config.yaml
d_mlp: 2816
norm: "layernorm"
attn_scale: 0.125
grad_clip: 2.0
MLP neurons of a small language model. Each row is named by its layer, matrix (down: output weights) and neuron, and shows model dimensions 416-543. Each number is 128 + 24 x the weight over its row's rms, rounded and kept within 0 to 255. Numbers have three digits each.
After each neuron's rows, "raises" lists the tokens whose logits its output raises most directly, leaving later layers aside.

L5.down2298:108105162145133126143122130143130184161141117134142117153167095109111138158109149107134107170160101163158204149129115126129116143126087164131133098103109128127125120114111124128126094130152140101150152151134127099117131096116116133103153134126104123114164166139126158130084101073141143247145173130099150177166113092104139126142091131094160118126105118152085127167139164123127123141092
raises: " they", " it", " she", " he", " this"

L5.down1599:155117082155091166120149095108147097123097144149082122113105115145145132148158116129123075124189121137128165148095123139124131129108147143139122157126134132140144150130131112118109126119112106133096091145091129115149115114132114122105151149134124136097086125124143150149159141163070127086109137149124104154098143119135122158118181130114128121128114138110136154125112134140129140129143
raises: " time", " moment", " point", " period", " session"

L5.down2270:122118091113137116114087121069099120109090133146146116136130159101117144175146092147137119117151129130128089119118068158082090108126105114132158139178102118098144149142155103177091117118194154148137150106182103126135100113132146098141157096116164134145125127140114131070181134153105110118162141119108107126150127119134104143152138138140148154131145139158199104162100168128125096136108
raises: " are", " were", "ports", "hip", "ight"

L5.down1681:108119140096094138132150130131153146083181090093131142122048113160082164142136143141168120147132117091111084108137141102145140120152120087084135124141103104141105142150124140200119137142061157130128157142113089139158121123139085149152132138131123114112158083142104134164146136146086093125119128145145110113147121132114137105172155146155130069117115146118125156135154161149101171160121
raises: "erson", "erman", "ia", "ers", "ler"

L5.down1808:157103126095122120088131135148118150076078187110114118131105168099146135098149094115129120094142116134127127077154132102105135099132109119106110121165134089138168113142141102144070145099157146120109121156093134143113148141123126092148149165131124130128147142102105130110135104115134158153112162122140109098141110124088154136116119123118158117106123135119141150123126177131148148135095
raises: " following", " below", " shown", " follows", " numbers"

L5.down1070:165129120145153139103159068121137134135134128127121123142116129080150165129139121152135154157123122111106146146150163105152134104099167121139144137121123096155158132127118130146120103171174094137119124169137092152126123140144132149095118152131143135148134082149109145158147104142119142246104112144103087078132138110107119149130110126095155212104125146113123116130128189158163171134100
raises: "===", "Born", "No", "Since", "There"

L5.down2163:115070171156120164138092131139086132142109101112091144115135126148110101146142092140148130102213134124200121124117126113109125089096139162164098127134118123151159097148137107104132100147125127089152139143115120129104116087076130112150139154124117131122139148164142081135102101107109103115139145138097084137159141108125138135169146105133136159121104126104100138118105128152128114125142
raises: " they", " he", " she", " we", " you"

L5.down1307:126136142136111113158143097112125149124121104142125104147120143142133153112160144069137161152180139125107094152131096107128135135127111138165112119163093150138137172098103159159127141144142097147169123174167122124165093129108078119142132099143183167134100098147138075143099167149111095105146130179126152119098116103140133143137147125104168151161079110117128132147098147109101116137088
raises: " Chang", " Ng", " Ph", "ao", " Wang"

L5.down630:123118092168152153113120103096128116119132122149145099129143153121110129124088118106134132144138164150110124129164148101109108113118095116120146155164111132130124126154158116143174154105143152149140130131137127102105127158085113147099127146149137145115135108113171141128077121157153144147115166120121085138139131127128124078099093094146116117146128130133160080120067097111134133117114
raises: "ping", "pen", "ean", "my", "ledge"

L5.down2094:126144131126102160131118141169112127144141151150150168135145132146105172137116109119141088109137117113097132106108155127083124137146101122089159175157099120116068115082164135134098131173134150099091108126124132156107120090115157101160119144115141146165105099156126108120112129144111104153131181107071115146155118140118124138096120072096094094104137100132083145111142091119141087115143
raises: " fourth", " fifth", " third", " runner", " sixth"

L5.down1890:114110090165125147122157169081154132110087166100141113095152118132126100118156120121144113118128115145104161121117104163114132142132147156158149109125093124107158164103121081120132134121135095106111139130114131127123150130138118173132163115114149102124105086146131108130114144146123146086112141147137166129138154108100145099136142106118126122160128086141140110141120184155124168157110
raises: " review", " article", " paper", " Register", " newspaper"

L5.down2419:156126144176122108153150072125105151143093071138100105109138070149135125117086133126089137137114151141129151164119113099152125159131126148136092120113150107105123139092110133138102114131090147130121150095106144143134112167119151142129139115146134093168098120116125134129136103112138153131107117149163141116120084097095111112129122086135107109133118131125115136135102096129121151145106
raises: "it", "ping", "my", "ol", "eless"